python train.py --n_layer=8 --d_model=640 --n_head=5 --n_kv_head=5 --head_dim=128 --d_mlp=1728 --vocab_size=36167 --activation="geglu" --norm="rmsnorm" --norm_place="peri" --norm_eps=1e-06 --positions="rope" --rope_base=10000.0 --rope_fraction=1.0 --qk_norm=false --attn_scale=0.0884 --bias="none" --tie_embeddings=true --parallel_block=false --extras=["capped logits"] --init="normal" --init_std_qkv=0.0176 --init_std_o=0.00439 --init_std_up=0.0176 --init_std_down=0.00267 --init_out_by_depth=true --optimizer="muon" --lr=0.0105 --beta1=0.95 --weight_decay=0.012 --lr_head=0.00966 --warmup_steps=200 --schedule="wsd" --decay_fraction=0.807 --decay_shape="linear" --final_lr_fraction=0.1 --batch_tokens=131072 --seq_len=1024 --doc_mask=true --train_tokens=1064000000 --steps=8118 --dataset="wikipedia_en"
MLP neurons of a small language model. Each row is named by its layer, matrix (gate and up: input weights; down: output weights) and neuron, and shows model dimensions 0-191. Each number is 128 + 24 x the weight over its row's rms, rounded and kept within 0 to 255. Numbers have three digits each. A neuron's up and down rows have the sign that makes its largest values positive.
After each neuron's rows is what it responds to, as a language model described it from the Wikipedia text at the highest values.

L3.gate1143:149120115137103123113132116109121095083151149139103118132090165137126059150079075097116122142138113162157135112127108110111101117142109111172136186127136148144063070162155125111121120107150134117155131148162115151175115110171157132111085133083159106181089089121104124114138156048135177164089143132139148104129126165169148079141111138145156134141117115148117102152124130129113131099141113168155107100096160125111126143137116133103124140116101092089137114105147116118121121137113135155108160155143128141129135129124129132142134128110148136137125127126057121098112133115156120132
L3.up1143:110126126150130114140122102108123145103102157133074133133132139106112108087121145165123132085168123125173146165124144123114116092090150113151142162112138184159121101119159123124146135113117154155154072112083115132148103182109091185168112109110142124090157138148089112111192146110090126148125131074149123140144128129107103101170134113118157139146164101127156161115109122112119130130140129186114090087141153111129105159155133171077092150105133135114106126117126107146158118115149144133168125138121116166147151153131158130108101159119146118116112124146131092127134145105105133119
L3.down1143:111107139093121141131160172152128085153153110097181116106131116133107144159137111093125121194096125148084113084147111135096141157113105121143125114139096066098137183145101166122110136127129137145125175161120145119092158085118129115052147148155106159166123124117171155137109107155120155123136150157118132101101153139156138168110132133133118144128101177184130102140130146149153162125146113079126162159120117139138157111087126076157136110140141100117133152139150151127088132108085093116091163106121134104103088124135120100118169102120126126138176120140111163089147099131157163125
Possessive determiners or 's right after a preposition opening a phrase, e.g. on his deathbed, during Presley's, in her family; also in terms of.

L3.gate359:183132128108144149156118125092164128138120092094126132165152167092156142121109128099116154141143122129106120124117120124130147144122160129148123112091128121111134081131116128107138109159122152156151149141125141113117109102133071147107147181096129145138151111163124143137160159084119125157135108130172140101132106132106135149148122109128165122122112150147130137132148114118107108127088106149130094192146109133134135114126103121162111116106128113150145133104141120149144173151093107104127135118110105104093139136172135086115113158147119144151133118137148102120122129139085150147
L3.up359:097104121169129146161152094131153138148069117118158130136167128078124167133114122205117126126125116091121111145154117127127130159114098103134127113106112125119092112131095145121168132144176152115122116113120078101125110099133145130131157147117141181106155092149121150135105138078128082108148121130160162189119147124131137141153102114111127126140095166096096114112125154154098157164150108130134111162133109118094114131129079131134131095134126097102144077159137084111127136145132119112141128107142131086102104132106126123110154163098113153167107091119138109064142119161164118127
L3.down359:138125143103096105129124148137087130098149152143092109088074146176134110130147129075186133115099148145124126119138138101115119137139149154118101115182152100128111152133135130130132101080099142151138131135130190199132162155132174132115097102165152103114070193086131108094133099135104098114140148134105104104111139125151108117099152157178100123134134128117140094116120148132142137094128143155127132076128142128162131057159171107090144171149123142134127138153119106129121109123115131157098120192144152171154128108103138152160118105141154088087084142163058142179105110107142093116
Determiners and quantifiers opening a noun phrase of examples or plurals, especially such (as), numerous, many, several, major, in biographical or list prose.

L5.gate163:131152120119114093138162126142105115108125127109127074153116124149151096175109106102112131111136142139133144142104128168165106125160147120132173104096145163124126129142138142139128131128133118107104163137105133130135156125144084087123119141154144090147101127119102141117096142146125105143160088129152132115128111114156140117136102128138111130152186149134120156146151111162091115141139084120100126148099112123147089140086129110148129148105133099125104149108134166154108143112117173139144089128150165167094114130136088150097131146153139127103108104132128111128165134107141094153
L5.up163:116131146121145129127161096066120159094170162111080116135118136143138132163113165120148139204173145147147089149093128091134138089109128122108132124124162152127157133141086153096103139130118122107092150112168117125114139138119099144144107141129131130137120139136164113153183101154162145114139150125128124127166145118105159137162105092134105092153139128161174139114158121146106120140142099105088138125127095132132107093126124117136170133096097119161111158078151139135118127104115146133124135123130152120135134113141110097117153087071118080153097118133166125150129136127081101132
L5.down163:079079130157124117153152133096076100126105145118142150145115053168121106146124135132130142108085111142151132119078101164167094123155133143142103073153142143137143110134167087165120117113157124129128091160129075082124137096103132105135145138144094150145155110119107185054124152097119146146115139145136168139152127122110108110099138139089162134126145114138111115144136127082159105130092131145139117129134128095107143173116097137125127152152127139134132146136111199139146112119186180127159132112163165107133108121116093129129114129145115115140122098165131115117147148078188119106
Fires on a word's first piece, usually a capital B, at the start of names, titles, or lines, e.g. Bentonville, Bong, Bursary, B.A.

L4.gate1610:101120096149074100115168102093131132135136128118173148172123127141136100126162103119123110101121135148177104129096118138124109119120153131159149172108140137123136104115169120100105068132126095181134142141129159111119118078093161123146132124147138140180171116136145171156152126112158107125121090153164150116114124072109125133103141109125078110095135132090163136136124142187112178164164115169103142135139161101110120110086084114149118131130149124070130140117106097151134111105116128128130127152086099086106133104088157108143109129118079113125130144110124185119121095143173078098
L4.up1610:135124115138068131098150133161166145116153116114129104181150149127129107153112158137131098123141143133092103110142109148132063159100153137151110119108104094121092134063129146153178109086137102154098126140132069143107165129114154126087086097145127114133111167094135143123148127135126143119086115124124150137136164102107159124104129127137100102098139135106134131124110131118094153168119129145121161089117131116136150142163125132136116145162153132138112117107195134112115091128122128155113138174131152112155155121161147134158156172173155133165159149123119115154090113151135109109
L4.down1610:136100131158120148116132142115118091119128150126132110135104078114120159151154136130133124155141158091125180163096152154141136122121128139105133151099161161110203159165161122115086144107125162133099145137099137114180120151135118128125113156146108187106180126122123159078130125116114124156143115141078129112164104155183103148156123136129112122103091130139093142177174101160145102146092124098116126167125160122106144083138078116120128109114137147116120131065097129156112150105119123111154131120131139124119114141113154111120099094117138141130095154121108148103151119157121174132
Single uppercase letter starting a proper name or title, often after a line break, quote, comma or parenthesis, e.g. Hans, Kashipur, Misfit.

L3.gate493:089113122142088094120159129132142097132164107170098117119117128154152128111127122130144121113118118163138091135110100120137148154101132100174177116121167134158092125168079145095138158203142133139124110124157151149143144097131147098138104131112108114091117112138105177107104132140120177145099142124146117135074114158116124146114134158125128122127100113107113165148119114138165169101166141158088133086107106105173132115128107130101104136118137091094125125158110097090141134168130115137135169157127090126109142128142106129084142134109129095078154086076166151140116117128142145126
L3.up493:138145135174093088156147127168121136166117132130135132125078146123109155106155112200126144111150121126097118129074133087119128118117079136114167103145173153091099122133104123115145171111148177137134157159101167148087144118122189108201158147120120177143111151106132092113124156127114101137106123132137110120138150141139145134090124121095079156072109112101123148124122138194141107125140142119111119099173120165139139099140103122141071147148097118113137142149144150118145121131103096114158157168103145101131147154147146174156080132103078129132143142127133130132157118157155140164
L3.down493:104111125105152162118111122077082161113167122109138149115134124135140121123099191096119125164104141111142127162131096182171127154141144132126141113154100089142151151123159138149152133154059105144142109110092072138166127132124096114096113142095147093138121119107104109132150087145130095134159134142088152126132138118137139126114139100138183114175147104140122134120105107103139156122129140169129097184096124135113133139128123102136209135110119118119129111083101129117112127127120120143104105118166116115131132141111107150138161120145159137133113160202113109153101147140122140129
Country names, abbreviations and nationality adjectives, strongest on the period of U.S. and on US, States, Japan, Chinese, France, often in tables or after the.

L5.gate1561:165111126157183157087110123100173124089121126109106102103109137129106160128108116115108126149117160180121127136173132135112154122110126137091110107186101134103135140129156177146124108149135134081153146177153111137126159136139097159109151141133138117129125121116132096127156123108119117144164135105136168129098130107187093129120098103141109152148173157134104114113124168100119119102127103141109152122131116150120130123128105120159122099145114122127175087170137148128114130095130153127146118093113110099126135147139113106156086104096111147100156130129113099169144111120146153158
L5.up1561:163112144140132165120129122105148116124153096106113126122124083129109145135128100154130141109122150141110136138156143148148164122132148111117165127123127142089121106146126158117133113162134122147112202164131084113147175063117127211094167123146138098166108114124138093161155155124083102166145140160162163166100115138165128139088097132171142142115122136162146131105141173077139126147145124124149141096138090178156134101178091120111136140137103133135164130095128151125153117128159119137123138078135117135117135142113146141107147093100096149108140111125135096120115129130135135135
L5.down1561:117149132109085152156162123108123120149153116142157177136164148175111149114120163111116121128140135107139098158125100133100120132072146130183157127116108102116096151113142115109091149125108096078093150127095182136135128150123158130161135115146108128122118170117125148153116134107120111108111129120090130118135151117118149174116136158138144116123124127121125137126121120151136095157165142160160091144179112137127147147133175141120179111129123129126098158111106096106172134154141096132124077112130099118126116125093145120112178095123153102163096097130142125154151132165120112130
Opening word piece of a name or term that begins a new entry in tables, lists or comma series, e.g. Cess(alto), Cor(bel), Veter(inarian).

L5.gate949:136134145125154067148128113111076125099148138125130141123093143143146124152139086144159110147140122114090106124128104100123137141140138142110153097131106121096118125122083095087118091119140105112104097091098146140130093154112150101141138130127101116052111096130151123178097139131179104147145151103173103162158143103124137128145145071121098115132144140176150165101145126149096158115127111089108155104088164137113158104104143155112134145158102109127173139121125153138105113110121135139125101162153129118139122129124122148111125074151113149131119124155133140120153099151120080129
L5.up949:131145104120120100124132119151109093148124140111142111125082140120119126110136096097142136146130113128102145139188130145148169167139174122102095134114127110127130117097166120124096131108143093087151096130115161131157115137125132126104155142141118089089129140157161112136174135143122124117105149093122170145115117106127114150119107104119127097077115157157097172110135181125158157156112133142151142125108111119138086121116141106104130088115098133134103133125089129108118105101153100117114127076182097119145162117171120136119121137159146161117135128112141125128134112138135118119
L5.down949:131108130216113058128131120108143060084167108104160165113128104140138143140098117120165114131152099116099104135082133140132148136123116066141129121162158138124133117110098137079097113116109134112134148144124093103100132120113150134129133142142139131105121109108096170143152130095137106135190109119165091123154175182099144153140145146119146146138155130110148161116135135145136133132113105117121130130096154110123180101133122111138133170143093129158132144152146129105147168103159096159102130111135153134149129104129158119131161148115156124147104114154118104140118143139111101115
Short word-start or word-middle pieces that a longer word or name must continue, e.g. storm-tro-opers, Mund-ele-in, bro-ker, Sk-ele-tal.

L3.gate844:141169094111108077147138122137131101108088082107137159123108106150146102096099147126130105098095127141105151111082132114145184125121129167092138160141138156121149092130120128083132147104134156154149092109110146124089129112138111138124128118126136120157118105128142156145110164151115084108132113139122125123103126093114151123124140144193100127118102138141122133124147075142102100129088116160098124091114094156174100115130130132137138172152121125134157141147095115071155124103129150105144125105161128162117146110132103122110137157130092133151154149123175103102131144128149132098
L3.up844:129130143063114114158142135107120140123147152151111115163137134082122115132086137111127161134086162126148160139133138161098141126119120113105090168085165138078158143110144134151102172137150093117125120146125146181127080135158171144120131091132102155114192140149085149107092122148144201134154117118097113120081172118127125128171157121146111150086112135110124094096163157132178127135109128131139117110122095115092111115109146130129115163128157123134087134099116095145137105116115165123121122137141128162143109122147134126146136111131121105167116110136132153126120140165147150138
L3.down844:126141138144129147098122133159126140150123146076150140138116161132107120107222087142130129123160091144152137146129100171165103131135163114134112066216082140125108138126093097110142111095107138101146132126116145092150124110095151100163111128139121124132097145157144075116136090118078140148138135130172160119123114152157089174108121117149167108172171139164150165158136156099131114104130116137148158135139171126127151122129122134124121094110122124094146069106095151099109114164145127164124100109135145071141122097117102096139114118098137140082141151133141097128148139105118099129
Years closing a date range or phrase, right after an en dash, "to", "since", "and", as in 2012–2013, from 2008 to 2012, since 1969.

L3.gate175:092109136126109118098124112096130139116136134173113137151101106146106112178119165119202109156088119165137082125095132140164171179111118117130154137101106135108151125112084125143140113114144095126156133162105102127096115152141125113152100129108166127140150139129110085117137150065116126137138098106131095146111108127133148156129097121150118146141147113067154126158152143164129151140120134128145152104125116143135148139156102106098137139129138111150127120120143184115081097146122092116137146131115163144131191120107133167108112095157121145131162111128117126124112121096127145072
L3.up175:086166118098074137125185081121065137133127116140121129140121150159111104085107121119104154125143147170123120093173130102149118158129098126093107097127093110162153093132141167120120136133121159138050107112125123174117121153093105094124097090135151114144101150115138137083141116141143144115152114161098121164136170102125190119084107103136197103163136164111133148114144134095118125126145126149145162140103141154149167132130105117146172146177116151117115127117094163136121089143140132090169128165102120082176128136137107152131135106156074119138102110129139132113086104114109108098
L3.down175:109129124107134130105147151141138105088081151144142118117180135112142187128160124155122128086099134155107122162087115152114121106125154122134121175131146142102152166114122142158155127097155072124161159137175129103190196137152137163104133151113069144092145148133128158139139155112138108107085169093154109107151116120137150104145147111114067137124134112121113145137101147123137100140120166113082134088159128098136144144081156136115105098121115110136156143119120122130116132122113140161083083129123144180095157078120131128111136139170143107131124131128126166132138093129147112159
Single capital letters (often B, F, C, M) split off as the first piece of a name or word, after a line break, parenthesis, quote or pipe, e.g. B|amigboye, F|antasy, B|.A.

L4.gate353:079125115124125118102150082133175158085115138122148123161103096135114138123145129091103121112136123131137154159112165106147113113126116126112108142122113159155082149110137125121138123087127135148104121114142127114073144144128088120137116111123157138162096130115166104136101132084118119123131105147155126128140120120126152097108108134126085141186153142111161136136143159120069099134146151116099168111147145129117150167096148112095101133137138062123175098123144162160084097112140118133126099130159109093124126135106065151116145079090116109099146139191084131123161175144156114185
L4.up353:129131146145162120171120106165140145130088099120105128129144106117112103166119110066169153100157100148117130147108134113148124119102146170150082141115168151134146161090167122108148120114074115099102169149112113123090159095166106151149119149156137129174110100147137133093145145124102171141114084152138090166118090101151117129102131127094077148131172112128118125102151090137113119146104134121107173070127133118141147126096130125128144097113165101091151125123140156140125132141148129141109123144137145080139112122121136147125122144138146164151183149133118151127110127144126092178
L4.down353:123130120136100108111128121091141164099141146107144120127123072142138133096133125109121087102118118075145165116182104132133169115167113146101142150162143111135104097131125124162113122160147123101126083199150108147167100147118152138128138162084127097146122098147111153162138104107112130096171172137105131085110139100118145127139149137119132099126106116108132142134117146106104134097115135137135131170115112141081091134155121098172078108142121121125131126109141084136156144142105091138157125138149110127119106100104098117110141100115138091082105130144149121124121157126148146143
First subword piece of a foreign or unusual proper name, mostly in tables and lists, such as Cris(pus), Abh(imanyu), Yev(geni), Mil(vian).

L4.gate525:174125152124105134125043146097107159110101109127130156117134110157099126122154129141136162148105154114151146108123150127141141131137102114159143112156107121130159089122122133166155130101087123169120138079092129153114150123154107140133143133123068116131147165149127084135146095133148108115149134151121115119120170090155105187181140103143115135101091127168154121156109154173116142112144117112098152112111123113126133126137141088147109108103120104130156111108146107134149135128084132098121095144119131136122117116154159116082127116109130122141138141151175160183152135127137146154
L4.up525:138162120117147130150071137151155155157131097117119155102158116166126144076152111132091102113089112121113120092131116159111129109147149133129105141091137161135148118113139121144158113129133100137146136106092152137152113138132158129159132157160101117125107143179211128125105151166138150145117093161082133137116146108149106152098161152137125109171133117103112153134186146115097128116125081132121171113131131111119120150113139109129124145128124106084111122110106134142093140150195143119165104123109158123179136117129208160086180128119118178166105139108119179126140158122162141112
L4.down525:083095132079107121118109144123137090111133177092111113149105124129135113130162110107145131142127138183096100129091114093142087127107153128114119109116115143127119125126098128118106117104133173176152139138135113140129128124092137147126133109090138078123142130117108136139137128124131091140133144088143129126101107146116159108151163111140163143118095119148144149173120143135147105156144157134116139142141108134109187139083149149140134128190125140106092071143134108140144120137132111148109131155147164107095101156142154149151112153173116112101131131137153099124116110129146132133
Four-digit year tokens following a preposition or range dash in historical or biographical prose, e.g. since 1842, between 2015 and 2017, 1969–1971, plus the second half of season spans like 2023–24.

L5.gate545:070123123142146146147113114123127141133081088130151115135155092132133095105156102176138127173093126144166074139141142113104161110178132141151128093119098148106139118151078141107144137120140132106142112122104157131129136173142178131115093120149123164096124093194120145169173094118151133120146128144103146143142101107165118133093116128149141149124131143135118113140140144102150108107171128160119165136131107140075146156161114120115074123133111151130105110102166098153123074139143158139116085181125103146137129134152135119121148159153145111155124117163146088164101132135073159125
L5.up545:094150137130117144117114097130121131108114179114116153135098116091154119109135141160118151164101103133111080040105111065145145120133165128136144176161148125117070112111128104142133119151143114143136129090120121147118129137149122115170126085127136117071123148173105072118106115167132129128128114103138096070094081116116130155148128130119114106109142177142130126155123113125102154131072141118112132128128110130171099138133129110129102099075135113151093130084175127148114100134106112131115152167127138118123132158068148138094170175171135108129144159136131101127094139059142101102
L5.down545:119079144135155146151138133076105124141128102106128137146124110093107115122131124129114140123139125203107119192160116111146075140131123103083161128091091143109149139103103182094098113127122131145150118079132145101084095127084147116096086136108102167140158137101150190115180102103168148113104144125174137168101109164151080085143122129170123115093125107135127106137109152165150120106195092110097111132126083117108145102120160132145133121171114130098149119089161173135125154145189130139129136137150100107131154112127133150146095143125102159137141100126152108144122097176128128151
Four-digit years or year endings that close a date span or follow "in", such as 1973–1974, 1630–1724, married in 1989.

L3.gate919:151116151172143119124120143119148112101151095110121189154156145164125132151099133163107104101184157120136110144103127163127136075069171170152135146155077160122101120126144127130134144131126132172090119135138079143159145107153109125118097115140160143121152106145136111167127125148136114141126144102153134152131176113096098120132141137122131142099112135152104128161164137165112121122142089131120152081122136164172137178132138109116116159154144086114155126109149139126125144092132140115158089105159114128121129131154118071133127117119167149116134128085138132151127131152184160132
L3.up919:123120144158126145145144168120158097129155099097119184141140121167121140116099133153113096131175147127131131143097119144124139074073150152145098155180102127099113093139131122121130132113107136160105149133146097144122141119135088142138129106149133147122112097150149081140133117138129083154121150110172128157115180094087107159111143128143140146105124140173107126127151124147122121107151099131132148094108144139139133160131124109140116139126122081107142136093133168128122146105138140120156102127129153127123124112148111068122143124143140132089133092098123141140140106139178187145
L3.down919:121117121105075123131173143134105137147120139147136101093097096096131111116097120114147149159126114110124161119136102093120153135171091147120137098101171096107135136144072163117083121130103124070182125130122186113115109141099150151148163108160108124142155133109133154116100139105137058131125127136105106132143107109135144155140128109131126120117124100120147153089094142091152161129085147126145135153084143121064104105120115136156133103140101098073130125142145124115114068161139097114123156172110179145124146119085131129113138165134099108152121101182104119132127143118093154147
First word-piece of a longer, often rare word or proper name, especially in table cells or after "the", e.g. Ig(bomina), Kav(ala), eff(ervescent).

L4.gate1554:107105077102126128096138105145119142180106120078131136136118138131132131159155118127145129092136147112143098102126110124179145127078136135164107146167130120162133096118147147130099106145113110142110160142118134137116145131111140131156119087137112145136096098136144166115134126124150102123144106105099168115149179092161124145130157164113135173149098139159143148141121144096122126110118128152127141181102128130150142093132146143176181171127073108107138105102160101140143144108143127115152141163142111090144126116119138131143179154154109118137160164109102127131136146095157148138
L4.up1554:082090144167162105196073103128111099119121088123148142123145179106143145131094132151060117095094115160112104137146102106140140181130141142129116123127156137099168122115163164109120148156107175139114166141096148138140098147137135131098104080100115147101178112100152106093094120137107124128147157115111155164160172162123141133120117140135138132123106165128149087128141138138103110130149122150111123113135098151127152122123084122142109121124131094143130095161149135124104149149119116144127131142120075133125133109139121128096201136106123083130140129173166134170144139098101173113
L4.down1554:094125118115112145096168156159141158159126130128123137141133116188126152152149139118186168126131173115150125117100128146179124093099119160126113141136177130172143136133136089121132096112151101108107155119158138172118165093116141133173144135152148146129092110161127086126159161105182108140123101135130119123126145137146163132095177162107153148116143121158108171139131115139152149101135168129129114173097168123146078099125177119165191119151075104126130106100118107149141105129140142140172124131185129110152103104100131123122097126154144173145110156086092139090112133114098133171
Mostly the word such right after a plural noun that opens a list of examples (publications such as, brands such as), sometimes including.

L5.gate1118:084101114135117149102129116135137134138125118127146078124145118127147120117163146168116117111091141115073109084139127151122120154115083121109133166101105134127159150147118163141156134154140131097112142082138177122121129177147161168129099126124143148142132152076099092154136116149108146167133158106143105136149156101143143145120147150128131175126113159123143135131139120097182139124125132141105118136122116133147122151176173104122108139106150133071131131103122098116119148113127170131109117108092132143099118113151084096163141108107112135081090155140119129137153141149131130153
L5.up1118:097178156156122156104125161150093131100163143162194105142109129117123098134134083167101123130154127098166160111113143143094135109167135119077149169152132145130135154146133134167182154132145176132096119123150132151070121177133130165112124163138134163124124122146142170102171141184131136197147069090113131152138121148121148116139126111123095144142136105145123136088135085137150099135158157097097155151138079138125145130151161130100116126116159129091098128092139121137134114123147107139108126110110132156145168137162125098143088121145148128125151144144157130139120115115157142137
L5.down1118:123063125124117148118134153180130159129084128104134104124114109150132105129144139165103146100074111105102144088096128156119136172101100106165125108108146142166126139131146118108125150096137092118126098153154165093156135160134114168106078122101110169135157119087115019067101103124152100106151137080109122155149145112118088146113109152158122144128125138158124111137137140111156157135157104118110119130151140083172130128134118136093124147133114133130137109121116152083141159120175144146108138151115141129105172124124102137107149091106129130095127109137125135145120135133123118150
Numbers and quantifiers just before a counted plural noun, such as 12,000 volunteers, five goals in 19 games, many restaurants, several tracks.

L3.gate746:107162157155175113135119104085122105127158180107144146139067159145116131083136138132129121124117140143063136116093132103130120088121096151114135095115131124099115143103151102145159131136132103130136077131109184149109117122105117124151149122164113138141138123121144093135164133127083067111121121116136097147151168157118112080150117121148135124155133150114147106120097137130169142144100107138141157146122111132144149165130148097136128114172157110174147136120138115139135117117113127153113103076134136127139112123123131125124159121162101120143105111178122120185193107150141132121
L3.up746:130208121154113118184122117143120116122125190104179154137094127136081140132129126112141131130129105139079099128117116106147082098103086134127149161126159120114141157120117111149155114142149138125097082139123156176140110129115096121126120141151110096143166094109152046129148136110124070152162116113125094152075172106146120133177134173128131095126129155135126130139102160154171141129134121076109126120151106129135153133161108113110092135135131118145151122124167136108153156138115162151112099097118107124140099126101138159123153116112106152169142155211136065139175093136122123111
L3.down746:156120135130136137148147141128133144123105068141132131109161134146129122142147163124129163141134142113161158148149120125132156160115158068123136159144146131109166134137122121113083114121112156122122120121118133133135087125145101148166107150127133113117134133129120173145112106137136173136156113159103195105145081116149144110109153124115106146112152118131108124145146107128111133154116107116130107123118139124135104143123135162108104165137100154092114130118115147123090135146115098102137196155113155103124131098120123098163102133134134140118162116092129155079090194112114127125
Word-internal pieces that continue a word already begun, often a hyphen or single letter, as in hand-to-hand, diaphragm, Godchaux, pituitary.

L5.gate631:082151078127112137123112171085092153145133132171131111167140176142151121141129084111118095099114144131130139114093146165119138123156079134136169118178118121144105120122164144157168153100153125118129116097089126136101143115147085129107179115098117115129153108127132128147127160129114145086154091190085111111093142111165129114141176128109117137163149081124136129135107135117132119078166123112155157125117144156117114166150075109180142118151106108134147144163109128171123164150127138135129124130122073110123120130195137161120121125132131157130091114169100132135172120161098085139
L5.up631:085126119133129150110120089129145102137163118106110114113113110139131102107108156171135126128105113128111115144130127157073107100154130098175109147140110156136134122093171098175130130137137141160136136093137144108114143111134131093168178085082144139153089121123130124114089141151130099143108107152146088092121129121119120144104123142153136129124122083140145118111092148139129117109129136127119105151120109153132126084073104134172106134112140170141112149177112132147148100143146140101194146104130131169110175117082116195159149127174085122152108139108140100169148155087131114137
L5.down631:136101112114118141075114161101127135104132124119112155133126123146093147124097134115098121077156122081146138114122081116153135120157149153142139087114127118122125160151124181143200149148089101116115104133140105123144153100179123136100093094104131114150126140111111098168131129136068100137115187148103150117132106115122113141157147168131125135141151174130110137148138123118110131147181128164131094114135100123146129131145184119111141089136143119114088115102103094085066200125113079129092168155135097077114138123143137088166131119063124146107160137169135109164090138176122137102
Final token of country or nation names, especially "United States" and the period closing "U.S.", plus US, Japan, Soviet Union, Canada.

L4.gate659:168119120119136150112161111121107130136116079134142151077173129180075133110084131137116131128176083165102131123149126112142128107151107111127137159081155133117133132115162138112150124152141148148129120139124118104117152135140143162133104124152138166141067109107124091143130070077098146153147169137139124107117176130148110146137132088148068133137113147161108143140167181154179166136129101164097151156093158090111141135143112147101127125164135100170118117179091108174075151143097129118104140105125112117160142148132176146133120109121128163146153103167096128135073114149074149103
L4.up659:151131091115120150153134081154144135130110128121151090104133146146154109136102162125134151128113140132111137111124117144118110149153138116134119198152161153111121098123142118156142162107124133120107158088098121104112133126150153106140107061103133161119130118081136153116129136132140148107127156114110123117135142133095124148153165107118156143149101140123115108115112145115116132124078115139123120074088142139109171175109113141129115123122140135114114114169147149110172130154150091146111155138097100159155172142110172142156112116169128147104148099124112139189145126164142135143
L4.down659:145163163116145130131156129123108113121178129126128125149099131143134138147183091164110102133140126108119153120153154081083123124149148124117115130118122137159147137068094111125090143131156108148108108142144155141120094153128118108131132140106154155149114118172126106168110110156140130166093141148109154137137143126129148113121098148151087113103148142157120173140151118127127142135119099133125141142123103131167080110099151102109109141127121128131118145138123047115076132127108243138124147143119159120123135123126134162117140149110141150144125126121169108083105134108140110099
Possessive 's after a person's name and possessive pronouns (his, her, my, our, their, own) before the owned noun, e.g. Gargano's team, his own car.